{"attn_scale": 0.125, "weight_decay": 0.0, "max_steps": 12278}
MLP neurons of a small language model. Each row is named by its layer, matrix (gate and up: input weights; down: output weights) and neuron, and shows model dimensions 368-495. Each number is 200 + 20 x the weight over its row's rms, rounded and kept within 0 to 999. A neuron's up and down rows have the sign that makes its largest values positive.
Before each neuron's rows, "fires before" lists the tokens most often just after its 100 highest values on Wikipedia text that the model never trained on.

fires before: "\n", "-", ".", "|", " |", "==="
L5.gate1708,176,211,208,197,207,230,195,197,192,181,212,214,208,223,201,168,198,207,192,214,176,163,191,219,198,230,211,199,165,187,180,234,198,193,175,181,177,228,211,175,203,213,189,201,208,148,212,229,194,190,196,195,180,178,175,194,192,199,198,214,184,195,173,176,223,152,174,216,180,218,182,212,220,162,210,207,218,206,236,198,212,210,211,218,226,196,181,239,203,208,164,206,192,202,205,196,179,209,246,205,201,193,201,212,224,193,223,209,163,187,244,191,183,197,199,225,195,175,194,189,208,186,229,186,187,232,218,218
L5.up1708,189,202,180,196,156,191,213,197,215,173,171,213,200,230,188,218,206,206,205,233,227,168,201,198,171,210,178,214,174,199,175,242,220,204,216,165,213,217,234,197,178,185,192,175,223,208,203,206,193,225,195,200,170,210,217,193,212,184,228,170,197,214,211,238,187,215,198,227,221,214,191,209,183,218,189,189,189,175,205,220,214,206,199,212,239,178,195,177,180,243,182,195,212,180,185,197,192,179,184,180,192,188,205,229,210,204,244,244,221,170,214,247,166,194,176,175,193,201,217,188,199,207,172,193,175,207,165,196
L5.down1708,183,230,212,218,206,189,179,196,202,220,182,177,168,194,177,207,186,198,168,217,157,194,195,212,204,225,171,175,187,205,194,227,209,187,247,203,204,219,239,187,204,256,187,217,172,210,203,181,240,173,181,201,186,215,179,185,172,213,190,226,194,170,172,193,229,204,199,205,167,203,205,227,201,173,226,217,249,225,240,227,165,184,187,213,195,166,210,214,192,213,152,208,200,226,235,209,182,208,194,190,156,206,195,196,202,198,219,229,222,218,209,171,190,194,199,195,214,203,205,195,193,197,186,204,221,238,161,193

fires before: "\n", " and", ",", ")", "born"
L7.gate433,196,197,169,223,165,199,212,197,172,188,228,175,196,188,203,205,218,219,182,183,206,183,224,228,182,196,223,172,209,253,196,196,176,214,202,184,202,231,194,175,192,183,187,210,209,159,216,223,205,213,170,190,210,208,155,216,214,178,225,198,179,205,206,199,202,197,206,211,220,179,202,192,161,164,177,173,179,220,195,230,182,188,233,177,250,181,187,174,174,212,204,227,200,179,181,218,204,168,205,155,217,224,186,230,198,248,197,178,172,198,196,197,199,205,167,209,201,207,185,209,232,174,211,190,188,177,232,215
L7.up433,190,234,187,194,213,201,205,205,182,206,244,195,216,176,166,206,209,230,182,188,225,183,214,203,199,162,214,162,188,258,209,193,201,197,202,185,188,197,192,168,194,220,173,198,209,177,196,173,218,250,175,210,203,177,184,186,218,219,229,179,191,180,203,237,208,178,181,205,197,215,204,186,194,181,212,199,176,193,217,189,196,193,221,209,189,217,170,195,176,205,220,194,202,223,206,219,220,211,187,153,216,172,207,184,203,221,212,177,210,178,213,181,212,166,209,191,182,186,203,232,232,168,229,194,197,177,175,176
L7.down433,215,172,192,209,184,184,233,202,197,234,203,199,189,193,193,197,207,204,216,201,229,213,218,201,184,194,216,206,204,189,201,176,201,185,192,183,178,198,242,212,190,194,189,226,183,196,185,168,198,225,205,205,212,227,209,219,214,162,190,206,206,215,179,183,213,221,215,252,193,179,162,179,186,218,203,201,207,187,209,216,177,182,215,189,189,202,175,201,181,211,232,228,246,206,239,203,201,181,231,212,175,220,180,222,213,219,179,184,216,207,197,200,171,218,193,222,219,184,218,190,206,226,148,219,193,210,196,231

fires before: "\n", " 1", " ", " 7", " 0"
L2.gate145,161,207,241,201,220,183,216,213,169,216,203,171,201,188,209,199,192,186,199,200,201,239,176,209,223,174,187,190,234,172,190,182,233,195,222,208,167,206,218,173,210,234,194,203,196,188,182,245,181,185,204,175,227,210,242,178,208,222,185,214,210,181,219,185,195,171,193,246,180,217,179,164,226,213,185,171,245,187,171,177,205,185,180,217,222,206,174,240,209,173,210,233,216,202,172,227,214,203,186,171,224,204,170,197,194,192,196,195,197,186,186,206,201,208,206,182,225,183,180,226,176,193,177,183,218,215,189,216
L2.up145,186,200,229,185,222,199,196,213,198,194,199,163,230,161,212,211,190,214,213,202,201,223,189,219,168,219,186,194,208,199,219,187,210,175,218,214,186,213,183,208,205,225,166,201,211,151,183,215,179,162,210,186,240,203,231,196,215,194,181,178,175,201,222,197,191,190,208,218,206,199,154,195,203,145,177,193,229,187,189,200,169,196,169,192,197,184,146,239,172,193,202,198,201,217,213,212,198,175,187,169,189,170,200,182,192,171,196,177,215,193,213,222,205,188,184,209,200,173,187,173,194,153,200,172,217,190,156,236
L2.down145,179,180,229,211,202,237,222,191,202,226,209,181,180,213,238,197,227,199,174,210,224,177,167,198,154,201,181,215,203,174,212,196,228,211,213,202,161,213,190,243,190,227,171,195,214,201,213,175,184,206,208,186,214,234,199,191,216,191,203,150,204,178,200,191,193,203,199,224,215,196,211,148,184,159,227,171,219,176,184,193,173,193,204,202,203,178,176,218,205,213,186,201,221,198,176,203,238,171,226,223,205,213,159,177,180,169,202,172,167,183,214,222,193,208,215,180,220,201,206,203,180,141,201,185,219,172,184,200

fires before: " |", "%", "\n", "′", "."
L5.gate1281,192,172,196,168,184,209,208,202,211,184,191,189,186,191,175,205,182,202,219,189,221,182,190,192,188,198,216,171,182,213,194,183,220,213,217,203,213,204,256,200,197,196,205,191,204,190,198,229,206,205,229,211,211,232,219,185,187,216,234,151,242,216,224,187,181,178,161,214,205,186,231,194,203,208,218,198,194,170,180,185,183,236,189,206,219,241,179,202,195,196,186,202,193,179,208,171,205,187,182,197,206,184,231,218,180,170,184,220,212,202,189,191,201,211,181,207,216,199,173,224,200,166,217,163,214,196,203,183
L5.up1281,195,211,216,192,198,177,182,225,186,183,196,211,214,208,203,187,209,196,209,199,192,192,191,181,168,195,219,222,198,171,212,256,194,190,205,207,184,173,192,165,200,203,241,213,190,167,212,182,218,220,220,194,204,233,175,206,181,186,197,214,203,211,172,170,190,222,207,193,179,238,197,211,207,200,186,240,229,189,249,201,215,194,188,224,232,209,183,204,211,199,183,201,217,173,178,203,198,205,196,202,215,166,197,180,160,191,184,199,205,211,190,210,192,222,207,187,185,228,206,224,182,213,191,179,209,186,187,199
L5.down1281,172,169,214,211,186,224,178,227,232,194,213,164,210,202,180,245,189,219,181,200,213,206,198,226,231,167,205,213,242,218,211,175,219,246,198,195,175,203,227,199,170,174,191,197,216,198,216,216,230,193,226,205,202,201,218,218,208,217,207,196,218,169,176,194,231,183,202,209,201,177,182,226,191,206,236,207,186,203,185,216,179,258,207,201,185,209,197,173,213,181,202,184,209,199,202,214,169,209,174,195,189,193,198,221,199,178,201,204,196,193,205,208,208,177,184,209,204,183,206,214,220,163,277,202,230,199,202,186

fires before: "\n", " |", " "
L2.gate1544,207,244,219,188,204,207,197,218,218,193,202,215,180,226,151,189,181,205,190,197,168,214,213,228,218,165,198,192,221,225,202,197,195,247,208,204,215,187,182,203,217,198,211,225,192,140,186,186,187,192,230,200,151,191,172,212,191,183,224,213,231,205,171,209,166,191,236,199,179,175,164,199,194,222,166,200,199,203,200,178,187,197,218,190,196,161,252,187,169,208,216,204,157,218,221,212,195,193,179,215,187,164,187,222,197,194,202,174,160,191,195,184,196,197,210,224,198,200,215,178,179,246,191,228,196,201,226,207
L2.up1544,215,207,221,204,236,177,185,167,202,190,190,204,199,210,231,167,191,179,165,204,180,201,188,206,211,210,175,207,226,231,227,185,176,188,186,203,214,215,188,211,183,176,203,205,178,213,159,214,230,209,212,211,189,186,208,217,206,193,197,196,200,184,174,227,187,216,234,198,217,172,202,199,193,192,193,225,201,196,194,169,206,200,193,180,177,194,198,216,197,221,208,213,216,197,173,181,191,222,227,241,182,220,188,195,196,196,201,200,206,185,198,224,205,200,198,215,186,229,206,213,175,176,222,224,183,196,209,208
L2.down1544,220,227,217,252,229,201,173,199,213,200,187,165,218,188,180,230,225,229,168,200,220,195,186,187,178,206,196,225,191,209,176,199,256,202,218,200,202,182,220,190,220,193,213,208,181,204,231,188,187,224,212,178,214,214,222,194,174,200,198,206,186,183,202,224,216,207,198,169,170,211,202,191,158,172,255,200,221,196,230,200,183,210,200,186,212,194,234,207,184,192,198,215,218,209,194,163,201,198,200,226,240,217,218,164,197,210,226,210,218,212,195,209,195,192,181,230,233,227,201,225,224,224,190,171,210,205,188,181

fires before: " |", "-", "–", ".", ";", ")"
L5.gate555,202,187,244,206,186,205,211,156,167,227,211,206,174,240,175,206,204,168,205,197,203,209,199,219,218,157,208,207,243,223,198,218,214,135,244,218,178,187,201,210,235,191,177,194,194,207,242,214,171,216,209,208,209,228,176,206,224,166,219,198,216,197,240,212,208,204,216,205,202,234,227,184,210,211,219,203,187,199,187,139,200,188,190,233,203,192,213,206,202,199,204,183,217,210,224,233,174,199,185,210,201,224,216,185,206,198,200,218,230,222,201,181,224,209,198,166,188,179,210,193,213,179,180,210,164,156,165,203
L5.up555,198,173,189,207,203,216,159,187,230,230,183,205,177,241,205,192,207,201,192,202,184,184,223,184,182,190,211,194,195,230,187,178,193,185,177,199,205,210,191,204,182,189,218,210,217,170,245,193,218,221,195,254,243,177,213,200,194,192,226,216,195,199,200,205,179,172,168,201,211,183,204,210,212,190,211,188,176,215,185,173,210,211,176,175,191,210,174,206,269,232,170,217,215,210,207,200,205,213,210,191,200,221,194,192,202,189,187,223,185,221,204,181,211,192,173,207,190,233,216,209,211,228,194,239,212,166,193,155
L5.down555,206,182,206,216,180,228,200,183,192,189,208,234,209,173,207,228,197,187,195,210,201,199,190,175,198,171,211,196,205,209,242,184,187,200,174,198,178,218,171,192,200,169,188,172,219,189,214,200,209,209,191,166,193,143,223,187,187,195,263,179,197,204,186,191,237,202,224,206,204,180,169,192,250,195,232,187,174,181,174,180,188,210,200,198,173,213,189,214,249,181,188,219,197,207,232,218,211,209,178,201,216,207,224,221,206,191,220,189,197,225,212,216,213,210,169,230,189,215,218,213,215,199,179,228,202,176,222,159

fires before: "\n"
L5.gate1391,193,214,225,191,201,190,215,194,219,235,211,168,233,198,188,193,209,199,214,216,207,208,177,192,185,206,201,231,212,191,172,258,213,179,170,182,187,162,225,201,190,202,176,212,205,205,199,213,220,193,214,234,185,209,199,179,206,171,213,185,224,233,220,213,216,193,161,196,212,166,240,152,208,154,177,197,205,168,207,193,191,188,218,198,198,187,218,198,180,208,207,221,182,175,213,196,184,225,165,206,207,213,233,219,166,152,207,218,183,233,182,200,145,201,204,184,199,191,190,203,214,237,161,192,235,195,190,180
L5.up1391,192,215,167,217,172,221,192,198,186,195,191,246,182,187,221,195,173,227,221,216,198,236,207,205,181,207,197,214,182,223,201,192,195,185,228,218,245,182,191,190,192,212,188,188,228,199,208,210,177,173,192,226,174,215,227,140,212,203,194,201,220,195,184,221,236,172,231,208,202,209,230,207,149,208,226,205,210,222,206,215,221,216,153,233,197,210,191,220,187,195,224,185,189,205,217,230,216,221,177,224,202,190,178,192,227,179,182,201,195,216,193,159,207,214,211,126,227,175,184,197,208,201,194,220,225,209,210,202
L5.down1391,219,223,196,207,190,176,185,168,210,176,252,187,151,209,198,214,182,200,211,182,192,200,208,178,203,190,199,168,232,212,209,201,171,180,163,186,178,179,204,218,193,200,186,199,223,208,175,168,179,188,181,180,206,218,190,188,196,214,195,207,224,180,213,180,200,191,190,177,236,157,193,193,191,195,212,162,191,154,175,203,224,189,222,183,190,205,221,202,206,227,174,219,196,227,234,201,212,200,178,195,198,215,188,187,221,225,177,236,173,204,202,189,189,206,162,208,194,196,205,235,198,212,176,176,177,230,191,216

fires before: " (", "\n", " and", "=="
L7.gate1264,207,209,188,214,179,206,233,218,191,228,232,196,194,204,213,244,231,215,163,181,218,184,206,183,188,171,229,215,185,206,191,228,215,170,173,189,209,227,185,180,218,192,213,193,205,194,219,191,217,231,168,182,220,229,191,180,217,181,180,192,179,222,210,217,227,225,232,191,229,207,188,227,227,191,201,195,163,230,201,205,217,211,194,199,196,196,167,188,195,226,192,217,224,206,184,182,202,178,200,193,201,209,200,222,198,217,190,181,198,214,193,181,197,218,242,205,272,164,231,201,217,157,207,220,214,199,194,203
L7.up1264,175,199,170,219,198,207,207,208,203,193,208,217,178,246,208,177,208,174,196,229,172,204,190,177,200,190,216,195,174,244,202,225,209,177,228,162,139,216,180,210,171,235,171,217,214,222,187,180,206,202,169,175,224,216,200,191,185,223,191,213,189,175,191,202,209,156,199,215,178,208,185,173,189,203,186,174,199,187,221,217,185,211,199,197,208,156,206,225,220,186,213,198,213,181,193,217,232,213,218,215,237,187,223,179,204,228,243,170,201,227,192,178,169,169,180,182,185,204,197,176,181,189,222,202,215,180,229,219
L7.down1264,208,204,174,191,205,201,254,198,190,217,212,227,215,193,199,208,180,199,203,193,177,204,191,209,200,200,236,208,199,234,200,191,205,165,215,182,164,177,172,212,230,206,204,210,184,205,203,169,175,178,163,214,184,223,198,205,206,211,180,195,203,187,218,220,193,178,205,199,198,131,216,199,187,197,191,221,198,185,220,209,186,198,216,194,213,160,209,223,157,217,157,190,209,241,172,238,206,178,238,212,229,232,191,191,238,205,204,198,223,236,175,211,195,212,181,208,245,232,194,207,194,203,169,193,195,227,207,179

fires before: "\n", "==", ":"
L2.gate1352,206,188,185,199,164,223,207,224,212,173,196,179,199,195,222,187,229,168,162,168,218,192,191,205,194,151,220,227,216,194,178,212,227,151,166,194,180,209,198,196,203,203,172,224,179,213,211,211,215,198,220,214,205,254,202,145,199,234,224,167,206,153,237,191,165,177,228,197,196,174,189,214,218,220,205,157,226,192,201,210,204,210,212,209,227,213,219,207,216,214,256,223,184,167,247,206,206,186,185,225,188,184,202,181,206,221,222,211,224,170,213,194,202,203,207,175,201,193,211,207,212,205,171,189,232,210,169,195
L2.up1352,189,194,197,201,196,203,174,228,152,194,216,216,210,227,240,224,200,207,188,178,231,186,193,186,219,194,189,205,215,226,205,202,230,171,205,205,217,189,174,197,190,222,195,226,210,195,186,197,182,182,176,212,227,220,199,190,230,224,188,208,214,179,221,205,188,207,197,205,188,191,179,188,193,217,212,216,231,211,208,210,234,162,174,172,205,187,217,216,188,188,181,205,235,201,170,211,182,231,199,219,191,203,206,156,186,220,180,216,232,209,191,203,221,226,193,217,225,187,185,145,170,226,180,193,191,175,212,208
L2.down1352,152,248,193,216,228,194,219,223,202,202,225,177,217,193,196,186,200,191,176,218,170,171,188,203,184,208,209,210,182,230,212,194,178,213,241,193,198,212,203,197,201,193,212,200,221,209,205,180,143,213,164,196,160,181,205,178,206,199,189,204,221,176,200,176,201,196,198,187,204,196,188,230,172,221,206,194,178,164,195,177,179,196,247,214,194,205,221,208,206,175,187,202,187,242,223,173,199,190,224,206,198,168,163,217,207,211,151,197,215,197,179,198,229,178,206,208,198,218,200,202,191,210,147,203,184,206,213,204

fires before: " |", " (", ",", "\n"
L5.gate363,213,206,188,180,207,217,207,226,179,184,229,256,224,207,229,181,203,200,168,236,212,195,199,185,234,216,197,201,193,214,204,190,180,157,200,215,231,193,180,201,208,201,207,203,173,166,215,183,183,232,220,202,184,173,189,226,191,200,192,198,196,195,187,190,184,181,210,205,196,178,180,222,190,191,185,215,207,190,206,173,175,189,214,192,216,179,189,182,209,179,184,207,163,184,253,171,187,205,213,209,242,200,209,201,233,231,225,217,169,166,211,222,193,222,210,188,198,191,205,217,217,185,189,187,154,185,197,187
L5.up363,174,180,179,211,202,201,181,182,182,171,219,184,224,197,194,211,201,197,180,185,215,165,199,225,233,205,207,224,201,204,214,194,168,234,173,227,198,201,212,199,219,188,204,212,215,205,191,190,190,230,220,227,191,230,186,237,204,194,220,190,236,195,201,185,224,220,192,184,203,219,181,214,169,192,188,174,180,244,219,212,207,190,233,221,228,189,176,198,207,209,168,207,185,193,223,202,199,224,194,210,196,209,185,198,210,210,220,187,216,202,201,227,221,232,197,209,158,197,210,230,192,187,216,205,201,202,184,211
L5.down363,206,218,187,215,216,182,210,244,189,202,201,153,230,189,180,233,181,206,182,204,217,195,196,191,182,197,216,185,167,183,230,174,202,177,212,197,228,198,206,168,186,184,188,190,220,189,254,177,213,202,188,187,168,200,204,186,190,211,190,202,209,182,172,193,231,170,204,213,171,188,218,202,166,174,204,151,199,181,162,214,178,210,186,206,240,188,170,189,220,197,241,215,188,226,193,221,230,190,213,193,196,210,184,229,184,212,188,223,219,159,182,205,194,202,215,191,238,188,168,205,213,200,239,204,172,188,207,201

fires before: ",", " |", ";", " –", ")", "\""
L5.gate1451,173,188,181,204,186,200,192,191,185,263,224,190,198,198,198,181,217,204,210,197,232,208,192,212,212,191,216,181,196,166,252,175,187,186,199,204,183,213,217,175,206,200,155,217,198,179,201,203,192,231,175,196,195,207,227,219,194,202,152,196,200,189,179,216,166,162,188,210,186,168,203,184,171,193,208,222,203,221,192,217,184,234,209,192,190,167,189,202,217,205,200,210,220,220,197,185,202,219,218,209,207,223,243,218,208,219,189,200,227,191,201,261,168,200,198,218,211,212,174,188,233,205,240,222,194,208,187,239
L5.up1451,173,182,162,174,182,192,178,197,182,225,205,188,216,181,201,178,219,209,187,167,203,158,172,224,197,210,207,225,208,176,217,205,174,170,208,179,209,188,205,223,192,205,207,207,202,209,144,203,193,192,187,197,194,200,216,183,173,212,226,203,229,190,168,176,224,220,194,223,192,155,212,172,182,180,197,210,195,221,194,210,175,194,188,221,201,220,244,233,239,202,223,203,204,225,243,220,196,201,193,230,193,197,220,159,228,220,159,211,215,173,231,215,181,234,168,206,187,222,208,230,190,194,173,195,165,220,237,206
L5.down1451,196,180,224,183,209,215,235,217,200,181,190,191,239,175,171,209,185,211,223,198,201,193,218,206,204,181,234,191,197,206,208,166,169,258,204,206,226,199,194,210,213,192,225,217,209,202,187,164,207,217,173,223,185,149,197,215,198,168,162,225,197,188,203,182,201,193,211,175,217,245,225,217,191,253,224,176,186,185,180,187,196,151,210,197,186,158,205,210,173,193,170,227,171,224,189,199,189,185,227,224,210,207,186,186,182,193,213,215,203,183,219,188,187,193,206,201,207,196,201,193,210,241,233,184,193,188,219,181

fires before: ",", ")", "\n", "."
L7.gate391,197,204,187,174,211,188,186,210,197,245,202,196,208,227,196,188,185,182,205,214,162,192,189,212,169,226,188,205,194,198,216,162,214,167,228,196,207,217,197,187,202,223,196,208,184,231,198,181,198,193,217,212,198,207,208,212,217,184,214,176,209,223,223,214,154,184,213,201,198,176,211,203,202,203,170,198,231,198,229,240,206,197,197,232,216,200,183,214,185,183,215,148,170,151,209,228,235,189,217,217,143,190,181,178,230,220,202,192,171,172,223,195,196,158,199,193,191,222,191,205,203,178,190,221,207,183,174,185
L7.up391,188,194,222,220,204,213,195,199,204,209,190,219,216,199,175,223,228,199,218,168,192,205,216,187,185,178,220,199,197,198,210,191,236,202,183,187,171,201,190,207,206,218,203,214,200,205,190,173,191,218,229,218,196,183,186,197,180,193,187,178,178,220,194,184,201,220,224,174,198,191,180,201,171,189,175,201,215,235,209,201,228,208,199,211,209,165,193,222,249,200,211,177,189,195,190,211,188,219,183,211,206,202,193,217,206,212,240,207,218,178,181,227,179,236,188,204,190,208,210,238,205,190,223,242,182,189,225,195
L7.down391,185,214,145,217,179,212,227,190,206,174,200,201,241,170,208,200,192,201,158,225,171,199,243,198,196,185,225,215,197,224,209,180,190,205,187,198,191,194,195,208,201,189,217,210,226,170,196,207,221,206,217,204,206,209,182,173,196,222,173,182,209,232,196,224,208,200,212,198,218,185,204,172,208,212,204,180,242,207,234,212,206,195,199,224,194,201,226,174,195,234,159,195,248,183,193,216,205,191,180,183,207,191,189,187,223,200,200,180,220,205,185,178,202,201,199,210,193,226,196,207,178,194,169,230,233,195,209,174

fires before: "\n", " of"
L5.gate1181,198,195,200,209,213,204,181,247,242,182,207,198,219,179,192,173,178,170,222,186,214,210,209,187,230,196,219,216,230,191,201,192,196,181,202,170,189,221,195,178,219,179,159,206,181,197,195,203,176,190,149,199,221,224,200,193,228,181,219,163,214,212,225,142,208,192,208,187,187,189,203,182,197,200,183,169,219,196,205,199,189,194,201,205,173,204,216,164,202,219,198,201,203,224,199,191,209,225,194,197,189,163,235,197,231,181,211,200,230,211,233,256,212,199,208,174,223,191,204,229,191,211,220,194,195,207,229,181
L5.up1181,171,171,208,159,208,218,145,215,211,195,201,228,214,207,184,178,222,182,182,189,196,234,226,186,221,181,189,187,178,226,193,217,220,180,192,193,203,212,185,192,183,211,188,186,224,199,195,183,211,175,188,195,179,202,230,168,184,200,208,192,220,173,211,168,190,185,194,200,179,226,173,180,191,236,181,195,174,219,208,197,191,198,161,212,204,215,183,186,202,247,197,212,239,201,200,210,195,215,198,187,189,208,196,194,185,193,214,161,230,206,188,194,226,210,169,218,188,203,186,222,198,247,210,223,222,203,169,150
L5.down1181,214,187,173,180,159,231,192,216,218,188,185,201,183,176,211,199,151,180,188,194,202,207,216,189,209,134,224,220,215,215,184,194,201,176,208,204,209,200,203,216,215,190,192,162,194,224,188,218,221,178,183,167,182,204,188,203,182,184,188,196,199,180,190,176,203,214,205,213,195,210,199,183,176,249,202,171,224,208,213,187,203,223,225,190,210,194,199,150,221,201,204,172,238,208,196,201,214,193,181,209,217,188,201,166,244,250,174,187,240,210,176,209,198,218,194,156,183,241,203,191,178,177,238,221,196,200,192,203

fires before: " |", ".", " Route"
L7.gate962,154,201,191,218,197,173,205,187,212,181,198,199,207,214,188,221,189,220,228,231,197,221,231,188,197,239,198,201,200,216,202,192,196,213,161,185,188,215,194,186,217,245,212,192,209,178,228,205,166,188,207,204,189,205,170,195,203,205,224,231,192,214,227,207,237,195,217,161,181,221,192,207,217,198,226,163,181,223,216,181,203,219,193,210,212,229,234,206,214,225,163,207,194,222,191,173,196,171,200,210,174,204,210,208,186,170,196,217,222,201,194,235,177,172,213,218,212,183,230,204,226,232,216,186,225,154,203,191
L7.up962,172,173,185,215,218,196,255,193,197,177,205,191,192,156,181,180,195,157,194,201,178,165,189,207,219,242,231,189,200,203,184,194,191,225,186,186,174,208,170,197,241,186,206,173,183,170,195,192,209,182,160,198,187,205,193,180,204,182,226,222,202,218,192,186,209,208,179,206,202,228,238,201,211,179,185,174,234,228,169,179,190,182,161,199,184,186,212,200,194,186,214,202,159,180,162,185,209,211,203,211,203,210,215,220,183,216,161,216,212,194,178,168,204,214,242,221,194,191,191,203,190,173,172,172,197,200,202,190
L7.down962,202,201,202,233,178,207,190,175,195,185,205,159,205,221,235,206,225,203,184,224,217,208,188,194,188,154,164,203,222,216,232,201,216,199,201,177,190,216,183,193,183,215,184,187,158,185,168,176,180,199,226,217,185,220,180,189,177,197,194,193,196,211,167,189,227,192,190,187,215,197,168,199,212,191,218,155,165,208,217,188,204,210,163,199,194,221,209,211,201,202,173,184,186,199,213,195,202,189,220,218,204,222,179,199,192,192,225,204,227,223,189,200,201,199,221,195,213,169,203,172,197,204,207,179,205,235,151,179

fires before: " (", ")", " /"
L7.gate1494,207,210,175,197,214,196,213,177,199,224,207,228,188,207,209,190,200,215,166,200,181,228,191,185,163,176,214,223,215,200,166,203,194,180,215,180,195,220,213,177,169,206,201,179,183,203,197,199,205,200,162,209,205,181,169,210,221,206,214,218,177,193,212,204,196,237,186,197,172,171,213,208,230,206,226,208,242,219,213,220,228,195,204,181,193,191,181,171,192,188,227,218,213,191,183,188,190,209,197,193,191,216,207,209,233,221,180,190,188,198,184,165,191,213,198,188,237,183,198,193,207,156,203,188,192,180,209,183
L7.up1494,220,195,153,184,184,168,234,213,185,230,198,212,183,190,199,163,197,186,199,176,184,199,188,194,195,172,198,214,214,218,155,176,201,209,195,223,214,194,191,169,221,215,188,187,200,176,184,194,221,198,185,189,185,187,197,168,212,219,179,208,203,189,202,181,153,193,188,210,198,221,228,211,193,225,233,187,226,213,189,174,201,199,230,206,214,198,193,218,192,203,188,169,181,183,215,203,223,207,202,194,191,225,183,175,171,204,196,232,209,201,192,155,184,214,196,191,229,212,186,214,210,162,219,204,181,198,208,200
L7.down1494,196,221,155,210,194,207,201,234,173,187,232,240,196,171,223,201,185,196,185,176,215,196,182,190,184,199,230,224,184,207,185,183,242,209,195,205,242,188,189,197,229,187,186,211,220,206,179,171,197,201,196,200,195,184,163,229,194,178,189,196,175,208,183,185,177,234,228,202,179,207,225,177,203,194,168,183,217,260,189,197,227,146,187,186,201,207,178,190,201,173,190,195,217,186,177,207,176,211,181,168,197,213,179,192,209,187,209,211,157,190,188,184,201,240,211,209,214,203,221,242,225,163,119,206,186,168,215,173

fires before: " |", ".", ";", "e", "S"
L7.gate1292,170,187,197,171,247,156,173,226,228,213,186,171,205,235,189,209,197,182,220,211,182,209,212,205,220,195,195,193,168,220,214,144,202,184,210,184,184,191,182,197,215,177,174,185,211,193,189,225,208,218,207,190,193,214,201,183,182,169,189,197,189,187,215,209,193,210,211,188,210,223,221,143,209,193,211,191,215,203,231,189,204,220,164,164,210,185,242,180,175,220,189,206,210,206,197,214,204,229,175,189,219,219,228,222,234,194,195,213,220,189,204,191,178,214,195,195,214,215,204,201,193,194,191,198,229,211,201,232
L7.up1292,166,210,221,169,209,179,205,196,207,201,210,212,205,192,225,175,192,160,187,220,247,181,177,185,188,198,219,174,188,237,194,196,208,205,221,201,191,185,170,201,227,184,241,191,206,183,216,199,193,205,172,191,237,221,235,229,184,216,161,162,216,201,174,184,235,202,209,208,224,240,210,215,223,211,187,202,215,205,234,185,202,212,185,181,189,190,204,241,210,226,203,186,183,187,217,194,224,167,212,207,196,225,210,240,164,211,215,216,192,224,216,192,195,224,200,202,212,218,191,231,193,238,208,203,221,163,207,172
L7.down1292,185,202,203,195,211,201,193,152,185,221,196,264,210,198,171,177,233,195,180,185,163,187,177,203,180,214,216,244,183,238,206,221,161,182,208,202,232,221,207,209,212,198,226,186,217,221,195,204,176,240,170,198,161,190,197,224,188,221,202,213,192,191,206,204,209,189,161,179,160,200,210,231,217,204,192,199,176,171,172,212,206,204,164,194,178,197,210,214,207,213,204,201,192,188,185,179,196,208,226,197,203,193,182,193,220,190,198,210,196,158,201,190,177,196,203,185,190,187,174,210,214,189,268,204,225,225,240,173

fires before: "\n", " "
L5.gate660,210,216,216,192,205,220,191,217,191,195,198,224,192,195,196,208,187,188,225,175,194,206,189,209,219,183,220,210,163,191,183,214,227,208,214,208,162,219,222,208,216,232,221,204,181,205,177,216,175,190,183,200,221,201,205,203,196,213,199,196,203,191,156,192,208,210,184,223,222,174,186,211,178,179,196,161,224,202,222,201,172,182,194,184,218,202,197,212,225,212,209,202,208,207,210,235,186,180,222,246,199,185,209,183,194,225,208,215,208,177,201,206,195,182,187,181,202,191,230,224,225,209,178,217,204,206,227,188
L5.up660,213,186,216,181,201,186,210,201,185,205,179,201,208,178,191,197,209,204,194,196,226,171,203,208,215,189,175,213,183,196,203,204,232,199,204,176,185,192,217,213,216,263,175,190,202,198,184,177,218,241,223,196,194,222,181,205,210,170,200,203,218,240,224,182,210,222,198,214,183,199,207,211,213,195,192,198,177,195,202,186,206,190,188,200,218,138,187,174,172,162,168,185,231,229,219,254,192,190,159,191,164,196,191,166,191,222,217,190,228,190,154,189,213,215,216,222,200,191,194,217,183,204,235,215,198,207,211,208
L5.down660,177,196,195,165,178,179,196,182,220,196,189,192,188,161,180,247,206,220,233,205,230,180,222,201,240,175,185,199,193,202,214,170,186,192,213,182,213,204,234,236,215,237,199,202,218,213,188,199,215,204,192,227,199,217,186,170,228,214,194,236,201,229,195,186,201,230,198,200,185,181,189,180,193,216,204,200,204,192,185,228,224,197,189,228,203,150,220,194,183,186,190,183,201,189,188,202,221,190,172,209,183,210,194,223,245,205,232,163,233,163,190,195,181,199,235,226,186,173,205,177,216,182,238,195,181,193,211,230